Part of a small language model's weights.
Size: 16 layers, width 768, MLP 3072 GELU.
Architecture: LayerNorm before each block, biases, tied embeddings, ALiBi, capped logits.
Training: a variant of Muon for these matrices, 1061M tokens.
MLP neurons of a small language model. Each row is named by its layer, matrix (up: input weights; down: output weights) and neuron, and shows model dimensions 288-351. Each number is 128 + 32 x the weight over its row's rms, rounded and kept within 0 to 255.
After each neuron's rows, "fires in" lists the words (lower case) most often at its 100 highest values on Wikipedia text that the model never trained on.

L3.up1812 [ 99  91 117 123 146  92 105  78 123  79  99 119 134 125 107 162 102 135 129 184 115 114 128  99 153 101 110 119 115 110 136  92 124 138  61 136 138 143 169 193 148 117 101 128 111 181 182 102 127  95  80 195 111 107 186  66 117 127 139  58 110 140 139 118]
L3.down1812 [128  99  41  86 194 135 107 103  93 149 195 106 155 107 149 141  64 118 161 112 113 131 121 139 204 123 114 149 108  74  92 132  85 128 101 133 214 155 175 129  88 118 157 130  99 106 138 112 122 103 131  98 115 153 152 130 137 127 128 128 131 131 133 111]
fires in: "on", "of"

L3.up2058 [130 110 160 115 126 122 181 157 145 171 148 144 100 132 114  83 155 148 106  66 103 121 155 201 136  85 138 137  72 101 133 159 148 138 136 155 137 175 142  92 143  92  78 132  99 157 106 157 164 168  98 152 144 125 134 144 143 111 105  99 166 131 116  76]
L3.down2058 [ 88 165 168 161 119  96 111  58 137  76 163 127 108 135 159 125 116 127 114  76  52  77 144 112 122  84 109 128 115 119 128 137 139 112 127 166  89 117 106  80  91 130 135 119  97 164 148 135 146 190 123 123 132 148 122 137 165 122 122 146 100 118 145  84]
fires in: "not", "that", "17"

L3.up32 [106  85 129 108 178 135 106 175 145 151 112 162 142 137 173 121  64 138 109 115 131  58  83  70 143 113 142 132  38 109  89 113  99 181  79 111 113 163 125 152 126 166  74 135 132 138 168 130 134 164 114 142 138 110 176 109 113 168 102 113 109 174 111 108]
L3.down32 [111 155  36 130 180 141 159 106  55 140 156 133 109 113 158 127 114  91 145 203 104 133 137 120 126  92 160 173 151 124 143 167 114 125 110 149 196 132 143 103  42 130  98 133 107 117 153 137 168  66 149 135 120 114 125 142  76 136 119 115 101 104 205  95]
fires in: "on", "up", "prior", "along"

L3.up2234 [122  90 183  82  93 166 170 143 161 183 150 122 134 131 134  95 107 145 170 139 128  68  79 104 153 159 144  67  97 154 149 118 148 102 111  85  56 158 172 107 115 141 166 156 109 185  57 182 136 183 150 131 143 139  94  72 149 100 206 141 156  85 103 120]
L3.down2234 [110  96 146  86 116 178 207 141  90 131 123 142 106 142 151  98 161 155 164 113 135  93 114 102 102 140 128  78 107 181 133 145 148 151 177 135 141 144  83 156 151 117 147 150 108 162 177 132 140 129 167  85 148 131 171  97 166  79 125  90 114 153 146 183]
fires in: "not", "to"

L3.up299 [121 192 207 129 119 133 117 190 160 141 108 179 117  73 153 133 113 130 149 162  88 116 156 115 121 125  90 101 149 167 133 127 142 170 148 205 154 164  95 129 121 129  34 151  88 122 132 163  81  90 111 127 128 173 107 113 115 187 156 104 162 137 181 138]
L3.down299 [119 105 132  58  92  97 135 154  89  60 110 140 120 163 126  72  75 172  73 137 210 142 138 155 155 123 143 130  75  86 107 134 175 179 120 236 115 106 126 138 117 129 139  98 122 112 134 118 132 124 171  86 150 139 113 113  80 118 128 160 178  93  97  79]
fires in: "as", "called", "a", "named"

L3.up584 [118  63 139 128  86 130 143  99 103 125 133 129 127 160 120 111 165 135 145 168  79 128 188 132 196 141 136 128 118 145 103  99 147  75 116 125 131 112 105 139 143 129 129 107 102  99 139 124 140 170 118 154 130 120 115 141 193 126 143 101 137 111 161 160]
L3.down584 [140 123 111  61 154  93 145 112 162 179 137 101 102 129 144 165  59 143  68 176 128 130 154 150 111 140 129 126  94 150 161  83  97 100  92  83  73 106 145 164  97 147 103 101  89 173  62 112 119 101 129 132 132 154  85  76 143 131 122 126 117 119 121 147]
fires in: "in", "intense"

L3.up1080 [144 129 147 102 131 111 113 120 183 132 156 125 178 100 132 103 123 130 137 100  76 126  58 148  99 123 107  95 144 154  90 169 175 144 105 127 159 102 134 105  93  92  76 146 174 169 129 232 113 101 110 158 172 177 166  73 153 139 127 131 136 158 195 137]
L3.down1080 [122 128  94 163 125 103 170 113 109 161 157  75 130  96 210 128 118 118 145  68 206 123 122  84 191 132 137 152 174 178 201 122 141  66 112 154 147 188  69 111 178 155 143 125 121 164 122 128 146 103  90 111 109 156  35 171 120 170 140 170 134 137 156 131]
fires in: "he", "who", "it", "that", "with"

L3.up2739 [159 180  94  75 105 103  90 174 173 133  97 147 153 112 152  89 147 119 159 150 131  81 165 120 152 118 123 135 152 156  93  99 155 129 162 149 124 204 155 114  79 168 123 174  98 169 160 103  86  83 167 187 106 109 172 135 149 161  71  69 226  98  91 169]
L3.down2739 [160 152 109 120 113  77 106 176 118 116 168 176 120 132 142 114 151  85 181 130 103  88 156 136 103 146  84 125 166 124 104  62 117 106 182 163 136 168 157 171 103 115  89 145 167 187 134 165 125 107  70 136  81 116 126 137 118 159  76 161 131  89  98 137]
fires in: "s", "states", "presley", "exodus", "mexico"

L3.up2748 [123 128  92 111 166 101 191 115 169  85 146 127  99  76 113 124 188 119  80 160 145 123  98 147  57 152 124 100 125  77  79 178 154 103 120 128 161 136 169 145 150 103  94  96 110  98 127 138  93 134  93 174 157 118 132 151 101 125 143 121 124 141 138 132]
L3.down2748 [121 134  92 112 148 142 125 106 105 141 144 129 164 100 168 170 184  96  58 100 162  92  88 156 131 198 174 129  98 124 151 184 121 152 158 156 177 203 131 123 133 177  95 112 119 152 114 141  97 137 183 110 113 150 123 117  98 111  54 144 110 151 144  92]
fires in: "at", "took", "won", "w", "wiwczarek", "taking"

L3.up1150 [155 131 112 159 108 120 132 134 159 101 101 159 118 118 178 125 102 169  72 181 127 163 175 117 112  99 164 101 139  71 142 129 177  83  59 176  77 130 151 150 143 171 163 152  80 121 139 106 149 108 122 151 164  92 142  86 170  72 182 139 141 168 135 156]
L3.down1150 [123 106 161  42 118 151 116 115  90  81 139 138 156 147  90 127  79 105  62 148 116 142 147 131 167 125 104 128 147  93 119 157 107  92 143 104 164 123 182 130  89 131 150 196 117 138  80  32 129  80 137 195  92 182 120 135 145 120 156 152  76 131 128 111]
fires in: "of", "video"

L3.up1311 [180 140 130 192 159 122 142 145  79 132  89 153 108 131 122  88 101 157 116 117 121 106 153 185 145 120  83 184 133 132 155 131 139 119  66 122 139 147  75  77 166 163 116 147 189 146  58 136  98 187 122  79  71 138 158 114 118  94 213 114 164 148 168 158]
L3.down1311 [104 164 145 123 128 191 130 116  81  77 164 189 141 133 154  85 109 133 128 142 133 116 136  90 152 150 141 181 120 160 149 144 120 112 138  99 126 102  90 102 118  88  97 131 165 127 127 173 137 169 137 105 144 160 142 111 122 122 188 107 115 133 189 117]
fires in: "which", "what", "that"

L3.up1289 [124 122 140 135 123 133 117 107 156 132 115 130 120  80 130 122 135  94 119 125 123 167  78 136  71 133  75 166 110 150 129 148 135 134 169 182 146  58 145 155 141 137 128 115 118  59  77 191 169 137 159 164 215 117  96 117  89  89 136 146 125 147 158  83]
L3.down1289 [127  84 135 138 129 135  93 146 178 100 136 110 102  84 119 118 135  73 109 215 109 174 120 115 105 137 124 171  98 123 126 140 123 122 151 134 207 122 151 139  72 167 100 164 170 135 123 138 112 108 135 123 142 138 133 129 127 107 128 109  90 176 169 136]
fires in: "some", "typically", "usually", "most", "average", "each"

L3.up1652 [154 152 160 108 119 106 120 163  91 157 107 169 185  95 147 116 157  95 183  80 125 132  87  96 106 104 136 115  58 116 132 149 127 104 130 101 129 140  68 163 190 125 131 120 190 121 113 130 128 142 145 107 115 148 160 174  99 112 114 133 158 152 142 173]
L3.down1652 [163 103 117 119 108 143 123 131 119 108 173 183 101 157 126 111 131 131  79 185 123 165 171 157  93 143 120 216  81 116 106 115  91 137 133 127 167 153 180 116 173 143 109  90  73 151 103 119 124 147 105 167  70 126 122 123 148 158   3 108 117 161  98 160]
fires in: "the", "greek"

L3.up2859 [ 76 144 135 129 130 141  79  85 164 133 155 180 116 134 184 129 116 164  73 140 137 127 138 107 163 117 103  40 140 112  85 120  95 137 104 154 130 149 130 134  78 167 109 129 112 143 117 136 113 123 125 147 155 148 107 126 147 124 131 164 142 139  97 176]
L3.down2859 [ 97  82 112 200 163 136 160  82 118 180 133 110 155 136 121 139 154 128 102 123 152 109 133 128  81 202 140 185 172 107 145 120 147 102 127 120 141  78 114 137  90 108 182 164  98 147  82 103  44 100 168 125 149 145 182 138  96 117 133 102 188 137 143 114]
fires in: "darko", "gourdou", "drivenik", "extorquens", "villegas", "leseurre"

L3.up2021 [ 88 161 142 161 121 144 172 216 127 146 100  73 129 166 137 142 130 134 116 129 138 122 119  99 100 144 115 141  83  76 131  79 143  91 111 101 148 146 128 154 115  84 126 118 161  94 131 158 135 124  50 158 114 148 133 201 137 158  33 115 135 155 152 182]
L3.down2021 [139  78 104 141 157 146 102 141 154  89 155  83 127 170 103 101 141 144  93  93 128 149 147 141  79 165 111  99 150 156  94  97 143  97 132 174 144 140 117 187 127 124 124 175 141 181 153  86 161  99  85 157 110 106 120  57 121 167 130 162 105 150  91 145]
fires in: "s", "states", "us", "uk", "world", "croatian"

L3.up405 [164 117 123 148 169  72 153 117 168 184 101 148 127 187 108 118 174 122 165 138 119 148 130 141 186 142 155 110  97  83 105 154 178 112 124 130 163 196 102 109 142 130  69 126  94 176  93 132 133  95 112 128  73  74  94 104  95 138 126 103 142 140 146 123]
L3.down405 [188  84  85 130  83  67 131 162 137 156 116 117 126  55 122 153 156  83 131 160 186 151 147  56 141 136 204 143 146 114 128 113  83 132 179 126 129 141  78 156 178 131  75 100  93 118 116 108 116  98 108 116 131 188 107 105  79 133 109  98 124 100 102 133]
fires in: "a", "first", "same", "own", "original", "another"

L3.up2647 [122 111 144 123  95 131 127 108 141 121 156 170 117  89 137 127  82 133 122 156 104 115 125 158  79 133 115 148 117  37 136 124 148  97 181  82 119 191  92  56 114 209 154 127 130 168 140 116 123 101 134 166 153 119 125 129 125 176 151 147  94  91 138 126]
L3.down2647 [123 155 122  80 111 131 100 176 147  90 198 104 162 133 117 151 118 120 104 168 145 123 172  91 131 124 109 107  81 109 103 127 132 135 140 148 131 152 120  95 107 117 110  85 104 184 144 168 106 145 137 164 148 198  46 181  96  64 110 143  96  91  99 156]
fires in: "at"

L3.up1909 [121 115 123 147 156 168 112 141 136 146 119 132 157  95 129 171 140 107 192 139 150 139 158 111 143 136 173 166  64  86 142 110 166 129 135 141 174 105  80 127  87 131 122 125 130 136 118 133 123 138 130 164  69 137 119 118 198 122 120  95 158 141 170 151]
L3.down1909 [ 72 115 108  76 128 109 105 141 179 153 129 183 143 171 134 127 149 109 156 150 137 151 153 174 119  90 144 110 158 124  63 135 101 114 128 109  98 105 153  67 165 147  43 127  92  94 171 136 153 123 117  99 128 110 156  55  69 160 141 121 125 133 131  86]
fires in: "the", "s", "their", "his", "vast", "very"

L3.up160 [ 94 141  90 136 134 106 127 134  94 142 107 144 123 175  93 210 157 126 166  98 168 212  98 191 135 180  96 120 167 132 123 114  87 168  73 155 122 172 105 156 150 150  98  82  95  58  50 161  96 136  65 180 134 145 148 149 144 180 104 136 151 123 128 156]
L3.down160 [183 119 181 101 136 212 129 101 154 127 123  93 116 106 108 116  72 148 149 119 156 176 159 152 114 154  86 110 110  92 112 153 187 125 104 105 124 148 170 107 122 203 134 147 102 121 153 109 204  77  81 128 132 113  77  70 166 109  96 149 192 110 136 109]
fires in: "career", "japanese", "him", "french", "on", "american"

L3.up1083 [154 139  76 153 108 125 106 106 127 117  97 191 113 154  92 157 106 115 120 140 102 153 157 126 195 141 185 143 128 119  61 159 198 124 169 170 129 108 114  91 112 126  55 141  85 114 175 133  55  84 127  74  79 118 127 180 135 185  74 141 132  81 137 111]
L3.down1083 [157 157 107 159 184 164 165 105 132 122 125  95 176 153 154  95 129 150 101  99 203 130 119 145 235 101 177 149 138 114 141 109 157 137 136 130  87 144 134 114 121 146 154 109 147 101 115 114 109 151 175 163 167 134 129 223 155 155 102 163  95  67  89 115]
fires in: "as", "called", "known", "name", "titled", "a"

L3.up2628 [179 146  75  97 121 162 122  82 180 129  77 148 150  84 113 100 101 123 151 165 122 135 153 170 110 144  94 134 139 121 117 124 136  88 120 171 162 150 103 146  96 102 140 135  90 209 114 142 139 151 167 166  72 151 149 106 134 145  68  73 147 121 208 141]
L3.down2628 [162 154 107 151 114 138 143 123 204 140 166 107 144 119 166 180 175 139  74 122  80 169 126 120 108 116  87 141 104 136 164 141  83 139 137 142  89 124 109 110 138 125  95 130 150 149 154 186 176 155  83 115  63 130  93  91 123 113  80 119 128 140 131 101]
fires in: "as"

L3.up2491 [103 116 113 160 146 139 153 118 136 170 129 122  97 146 134 101  99  86 103 161 119 135 138  88 165 177 107 132 162 129 142 112 183  85 141 107 146 156 121  87 143 189 104 165  79 127 128  64  96  85  89 135 166 114 137 134 137 158 130 121  95  63 162 145]
L3.down2491 [199 155  49 132 140 141 120 164 165 133 135  83 139 124 141 119  88 121 100  73 131 134 135 139  94 151 194 123 203 130 160 160 157 129 148  82  65 182 176  84 148 161 152 144 129  74 142  83 122 142  95 150 173 138 153 137  59  89 137 152 132 105  99 155]
fires in: "father", "son", "daughter", "brother", "children", "of"

L3.up2966 [114  95 133  80  95 113 151  49 128 170 114 185 130 128  99 172 108 139 142 157  64 117 151 123 115 147 123 124 101 111 158 122 160 112 132 103  83 150 137 135 137 102 132  91 134 149 125 113 149 135 123 170 121 108 146 129 164 152 114 154 138  83 104 145]
L3.down2966 [172 135 108 127 151 130 192 153 187 104 143  88 125  70 112 121  81 123 133 133 131  83 144 128 107 117 118 134 133 133  95 127  89 177 101 183 127 113 112 140 144 114 126 132 104 119 146 134 136 177  92  89 122 127 102 127 141 119 181 112 148 114 101 106]
fires in: "but", "and", "not", "later", "except"

L3.up917 [149  80 157 147 144 154 119 164 133 121 180  97 178 112 145 154 127 124 124  85 133 156 113 110  98 133 102 164 147 140 151 121  83  98 177 161 133 174 148 201 164 120 165 111 101 147 157 171  95 140  93 119 117 124 127  92 177 106 170  91 171  75 132 124]
L3.down917 [162 168 176 120 205 131 188 101 138  78 138 133 124  98 127 118 117  45 147 140 141 128  99 174  88  84 172 106 146 131 133  66  98 149 125 126 146 167 110 140 148 163  99 110  99 170 107  98 170 114 143 135 118  73 120 131  85 226 161 145 100 173 158  98]
fires in: "and", "well", "so"

L3.up542 [180  74 109  99 136  83 169  75 142 149 121 142 189  93 116 117 175 121 154  76 130 168  69 131 111 173  96 190 146 126 160 164  89 120 139  83 109 130  96 135  54 128 167 152 103 143 172 176 101  72 131 104  92  91 169 191 141 150 163 123 154  92 133 176]
L3.down542 [116 189 157 119 119  92 137  87 219 119 161 144 150 117 121 155  86  78 123 150 133 101 146 138  64 166 159 132 153 142 130 169 102  68 166 112 146  92 147 110 246 139 119 100 138 178 223 110 139  94 148 177 100 130 178 117 135  94 164 125 106 118 193 154]
fires in: "and", "as", "that", "c"

L3.up965 [130 110  97 116 112 120 122  98  87 141 128  79 131  87  98 146 124 131 166  73 164 200 134 119 126 128 135 148 132 151 142 150 143 152 173 107 103  63 113 114 150 134 113 144 109 160  99 136 107 116 141 120 106 142 142 135 141 113 145 150 111 127 144 120]
L3.down965 [ 68 125 126 105 105 105 156  70 119  64 169 125 138 175 191  67 127  84 142 114 110 177 130  96 109 163 134 115 150 154 137  81 133 137 100 119 117  65 130  98 137 186 145 145 112 131  98 162 135 129  57 113  77 142 121 170 112  95  72 101 132 124 127 146]
fires in: "of", "in", "al"

L3.up2073 [105 126 128 174 153 217 149 130 127 143 120  84  59 149 121 169 173 113 131 114  89 103 137  95 135 118 159 155 127  96 114 167 128 151 166  75 132 154 111  45 140 143  80 184 150  84 120  59 142 179 169 129 149 113  96 145 124  91  97 144  89 138 202  89]
L3.down2073 [173 132 110 101 107 116 183 146 179 164 106  66 141 109 115  30 159 136  95 166 126  79 130 147 103 111  99 154 127 124 103  88  97 137 103 114 112 123  84 190  83 120 147 211  86 126 127 155 161 206 110 204 168 136 144 115  73 172 125 139 148 113 135 132]
fires in: "no", "i", "great", "inspector", "project"

L3.up2785 [ 85 104 148 111 139 122 134 159 137 157  75 184 111 171 100 125 115 155 100 116 143 180 149 128 109 121 120 100 175 172 126 113 162  94 117 158  87 164 114 125 151 162 134 175 162 126  55 206 117  95  77 104 105  98 148 173 141  99 111 137 133 118  87 128]
L3.down2785 [142  95 120 106 178  77  75  70 105 114 148 164 140 110 194 113  78 130 168 100 124 165 165 104 172 120 145 196 111 140  67 106 124 113  81 156  58  96 165 130 115 137 124 181 132 116 109 146  97 148  62 101 151 175 106  93  60 136  34  91 144 107 149 101]
fires in: "this", "that", "2"

L3.up1881 [114  96 124 123 129 161 131 200 132 156 148 130 126 140 178 148 137  90 191 141  84 116  99  87 156 163 182 127 174  71 103  99  99 111 140 106  93 132 148 140 108  91 112 124 163 187 118 130 119 129 123 141 114 107  95 105 132 144 193 154 149 154  99 151]
L3.down1881 [148 131  96  71 153 149  93 132 138 161 152 149 139  56 135 133 155 114 100 143 100 132 101 128  99 131 176 148  96 139  96 120 143 123 116 113 118 124  75 163 133  82 105  88 156 155 131 120 152 143 112  99 117 128 133  92 129 178 118 100 107 178 147 139]
fires in: "to"

L3.up2776 [113 134  99 176 154 156 125  97 113  84 112 131 153 124 151 167  80  67 159 121 158 114 119  89  95 140 127 118  84  83 133 128 124 162 108 162 150 162 101 100 117 115 121 120 121 154 105  84 110 157 140 132 116  74  91  99 177  98  71 101 137  79 126 107]
L3.down2776 [156 131 118 125 130 143 101 169 119 218 100 108 109 134 148 193 163 174 100  71 152 127 114 113 101 121  78 163 168 141 102 143  92 127 139  61  86  59  95 153  81 101 143 122 136 109 127 135 118 155 138 134 156 143 149 134 139 209 171 101 137 122 128 123]
fires in: "two", "of", "three", "each", "four"

L3.up49 [130 131 143 175 119 157 184 174 104 120 118 135 129 134 122 156 124 134 171 142 109 131 152  82 102 116 143  76 132 154 134 108  99 124 174 152 141 108 165 129 154 108 152 119  91 136 113 145 141  91 121 102 199 137 118 112 162 143 130 130 101 106 128 160]
L3.down49 [112 141 115 135 144 157 129 158 132 186  85 127 175 131 104  84 126 147  99  92 168 132 160 122 126 141 122 217 110 123 125 145  94 176 141 149 139 139 126  54 140 154 152 156  68 106 130  77 144  78 127  76 185 137 135 139  84 122 114 156 109 118 180  84]
fires in: "republican", "school", "state", "trail", "county", "station"

L3.up1921 [ 95 126 117 116  23 135 125 205 117  96 120 138 114 119 139  73 163 162 136 159 117 150 115  72 139  75 106 136 143  95 118 159 138 143 139  94  67 191  80 145 136 171  91 146 105 121  92 136 117 164 116 195 151 124 114 131 136  99  63 114 129 108  81 131]
L3.down1921 [119 141 142 107  98 122 167  60 113 127 104 121 169 116 114 125  98 183 120  92 143 114 141 120 131  91  86 129 124 132 143 163  54  91 112 173 136  89 124 142  91 190 109 129 158  78 136 107 159 170 122 126 150 137  82 149 130 141 100 163 133  81  96 132]
fires in: "may", "august", "can", "sep", "mayflower", "late"

L3.up2435 [135  79 182 148 119 151 166  92 110 167  99  89 143  42 117 122 168 127 115  98 111 133 163 122 161  87 156  93 133 118 114 111 139 159 131  88 116 108 118 171 173 122  90 138 112  98  84  55  97 103 157 117 152 185 193 101 119 124 167 152 127 162 166 153]
L3.down2435 [116 146 151 101 191  82  64  96 109 126 124 124 138 148 141 111 132 167  86  63 115 138  84  97 159 181 145 153 166 138 132 213 101 138 170 105 138  97 111 117 101 153  76 119 119 127  63 117 122 107  97 125 145 177 146 134  64  97 126 140 159 166  69 160]
fires in: "of", "all"

L3.up79 [ 92 134 138 191 108 131 116 169 123 109 153  66  91 103 159 151 174 113 120 136  90 155  63 107  95 146 169 126 128 128  95 126 175 133 136 177 130 160 128 165 132 162 115 110 146 123 122 151  88 135  90 135  83 110  63 132 213 117 120 101 141 135 104 149]
L3.down79 [155 144 147  83  95 158 150 141 112  96 128 135 146  57 115 111 132 110 104 122 126 179 148 115 138 170 160 156  92 113 113 106 129 122 100 108 125 103  69 141 156 112  70 101 102 134 240 154 126 147 105 127  97 133 215 186 117 133 123 105 166 106 153 124]
fires in: "known", "to", "long", "also", "such", "commonly"

L3.up1905 [ 72 158 100  92 110 151 123 185 121 146 120  65  90 113 213 152 120 109 147  97 150 185 104 140 124 107 122 142 115 139 200 141 198 132 123 123 151 164  93 120 195 139  84 154 136  61 116 108 112 172 129 140 168 126 108 110 132 148 114 127 140 172 137  95]
L3.down1905 [134 137 133 123  99 142 150 120 166 153 170 158 126 111 124 198  88 100 115 127  91 103 146 160  92 131 169 114 144 135 138  97 154 137 146 224 136 128 182 140 146 126  92 131  60 124  77 157 123 120 104 134 137 113 116  83  85 140 139 125 144 153 195 132]
fires in: "are", "were", "may", "themselves", "is", "not"

L3.up2317 [109 124 104  46 130 103  92 140 100 132 128  89  99 122  87 112 137 107  63  98 131 152 149 134 191 123 104 164 146 117 116 146 163 173 105 108 129 111 121 172 111 177 122 110 135  87 113 130 134 135 132 133 112 155 164 190 149  95 129 158 114 158  56 106]
L3.down2317 [125 106 187 133 103 162 130 144 164 150 139 109 154 154 145 135 160 153 112 145 138 105  84 169 137 120 174  71 112 109 101 106 178 135 145 160 164 128 112 116 223 104 133 109 168 142 142  88 127 129 173 111 118 161 138 137 148 113  84  87 110 190 150 109]
fires in: "of", "from", "and", "as", "to", "who"

L3.up1304 [162  92  87 164 189 159  77 123 148 168  69 127 143 142 126 127 143  71 124  49 143 146  86 145 142 140 180  86 160 187 142  70 126  93  84 170 114  67  82 132 121 118 148 114 143 133 117 121 142 106 116  94 120 121  66 121 124 104 166 103  64 144 134 106]
L3.down1304 [146 121 150 168  86 131 117 134  96  91 175 157 157 125 129 144 158 108 115 157 141 125 119 180 141 178 140 136  56 106 126 103 123 155 162 150 143 127 147 121  85 161 165 152  58 103 113 158 114 116 156 156 161  86  84 136 122 106 113  99 132 117 147 132]
fires in: "first", "initially", "originally", "early", "original"

L3.up1845 [ 76 147 120 128 114 159 130 179 140 100 115 194  71 111 125 195 166 167 157 108  71 135 123 125 159 108 125 169 117  74 161 101 109 161 150  93  99  88 128 100  70  82 166 130 118 130 111 114 135 109 197 130 132 151 188 139 136 131 134 145 133 113 120 178]
L3.down1845 [119 141 107 105  85 137 115 208 118 141 178 120 120  94  74 105  85 172 144 118 129 113 119 181 122 178 166 184 146 184 121 110  83 114 110 127 139 125 122 109  99 138 154 146 136 143 196 138 166 175 150 127 163 120 103 144 151 156 156 151  97  82 162 177]
fires in: "two", "both", "same", "2"

L3.up1859 [135 109 159 111  79 177  98  88 160 119 117 169 120  86 156 137 162 132  83 148  77 132  76 106 178 112 115  83  99  97 118 153 148 171 157  74 166  90 125 194 214 116 163 200  97 172 137 185 119  67 120 127 136 102 115  97  95 100  94 157  88 172 140 142]
L3.down1859 [142 137 115 205 129 118 161 126 114 102 144 189  96 134 131 165 157  50 112 130 134 113 144 100 163 101 127 146 173 115  99  85 160 132 176 149 149 133  82 129  65  73 118 113 145 165 113 160 137 101 127 148  69 131 133  88 119  91 138 142 123 114 154 109]
fires in: "as", "with", "all", "for"

L3.up2148 [123 122  95 169 155  85 150 128 132 187 119 109 136 168 135  70 122 128 146  78 129 170 108 163 156 149 157 129 156 162  74  94 106 147 117 158 135 150 142  79 141 171 131 164 152 110 115 127  98 134 169 124 171 172 110 128  61 148 132 127 130 104 116 164]
L3.down2148 [ 88 106  66  83 141 134 125 165  70 117 128 166 121 140 146 124 124 154 155 186  76  90 116 121 175 136 116  89 117 107 157 174 117  68  88 189 104 130 112 114 117 132  94 182 100  81 109 118 107 122 132 132 151 116 120 109 124 187 131 116 117 177  94 162]
fires in: "1", "in", "under", "0", "to", "against"

L3.up974 [155  90 101 163 126 159 124 100 172 181 130 102 103 156  95  90 136  74 134 146 100 135 147 132 170 140  87 107 185 136 108 170 103 137  97 130  89 156 125 151 166 123  51 117 123 166 143 137 147 144  77 123 139  82 164  94 127  96 137 164 132 130 126  85]
L3.down974 [ 66  97 129 129 118 139 135 151 115 120 174 121  80 121 113 136 141 104 129 125 110  99  98  93 142 102 116 142 112  95 147 132 160 110 142 133 130 155 149  99 105 140 132 160 148 128  31 172 143 173  76 116  96 133 152  69 156 129 107 162 154 104 140 153]
fires in: "in", "of", "born", "records", "long"

L3.up1376 [117 144 103 105  91 152 116 143 165 101 158 172 104 118 174 132 174 185 102 129 141 121  90  64 128 165 124 131 129 139  79 146 160 133 127 103 130 137 127 151 188 114 152 121 115 128 102 164 144  50 185 191 126 120 146 145 172 169 138 143  87 141 141 107]
L3.down1376 [102 106 151 128 138 120 164 132 115  72 181 129 122  96 115 126 132 131 127 162 106 126 157  81 135 174 120 159 144 179 115 102 137 173 163  93 110 118 194  77 158  76  81  51  89 148 115 154 187 126 112 137 109 146 102 117  61 114  93 137  78 176 159 138]
fires in: "and"

L3.up1576 [157 188 132 134 124 115 118 133 128 134 155 100 149 157 134 151 147 169  82 148 155 148 163 107 165 143  80 121 123 151 149 213 196 101 146 143 114 127 108 136 128 186 211  90 136 130 143 130 108 146 123 134 140  64 197  72 178 114 178 100 119 144 124 160]
L3.down1576 [121 152 121 134 163 127 137 104 135 148 121 131 161 128 168 108  91 137 179 160 188 130  99 108 119 131 120 102 134  96 203 120  99 184 142  97 149 123  84  91 103  77 189 144 107 143 123  90 128 171 115 121 103 112 157  50 164  96 158 151 171 138 150 117]
fires in: "to", "no", "without", "of", "extorquens", "any"

L3.up615 [ 83 144 144 110  89  78 150 115 163 118 121 109 145 136  98 170 145 127 115 159 153 131  81  98 179 126 189 133 138 159 111 117 117  97 143 120 141  41 160 148 112 112 108  98 198 142 102 131 136 143  29 132 143 162 186 165 148 144 148 104 200  99  89  83]
L3.down615 [130  62  60  95 156  35 116 155 120 106  77  58 152 104 139 100 140 144  74 125 131 103 103 159 158 156 130 109  77  89 142  74 141  78 121 139 116 143 115 105  51 150 133 182 175 112 194 111  85 100 120 104 126 178 166 102 117 190  94  49 132 165 149 143]
fires in: "and", "other", "of", "source", "or", "soup"

L3.up357 [ 76 154 152 129 139 108 164 164 136 141 147 155 141 116 112 118 179 123 154  82 107 187 155 121 105 162  74 115 153 104 101 137 162 108 110  63 111 108 145 101 135 134 101 128  75 119  85 135 134 121 141 165 103 197 100 117 147 140 109  88 102  54 153 140]
L3.down357 [ 66  85 104 222 108 137 153 142 107  99  76 104  93  84 203  96 122  91 110 148 131 141 104 106  88  68  76  90 124 103  55 136 137 109  92  82  66 119 111  75 149 112 163 139  97 102 153 164  65 152 128 173 123 191 149  94 104 159  93 173 157 128 149 149]
fires in: "state", "national", "local", "regional", "county", "country"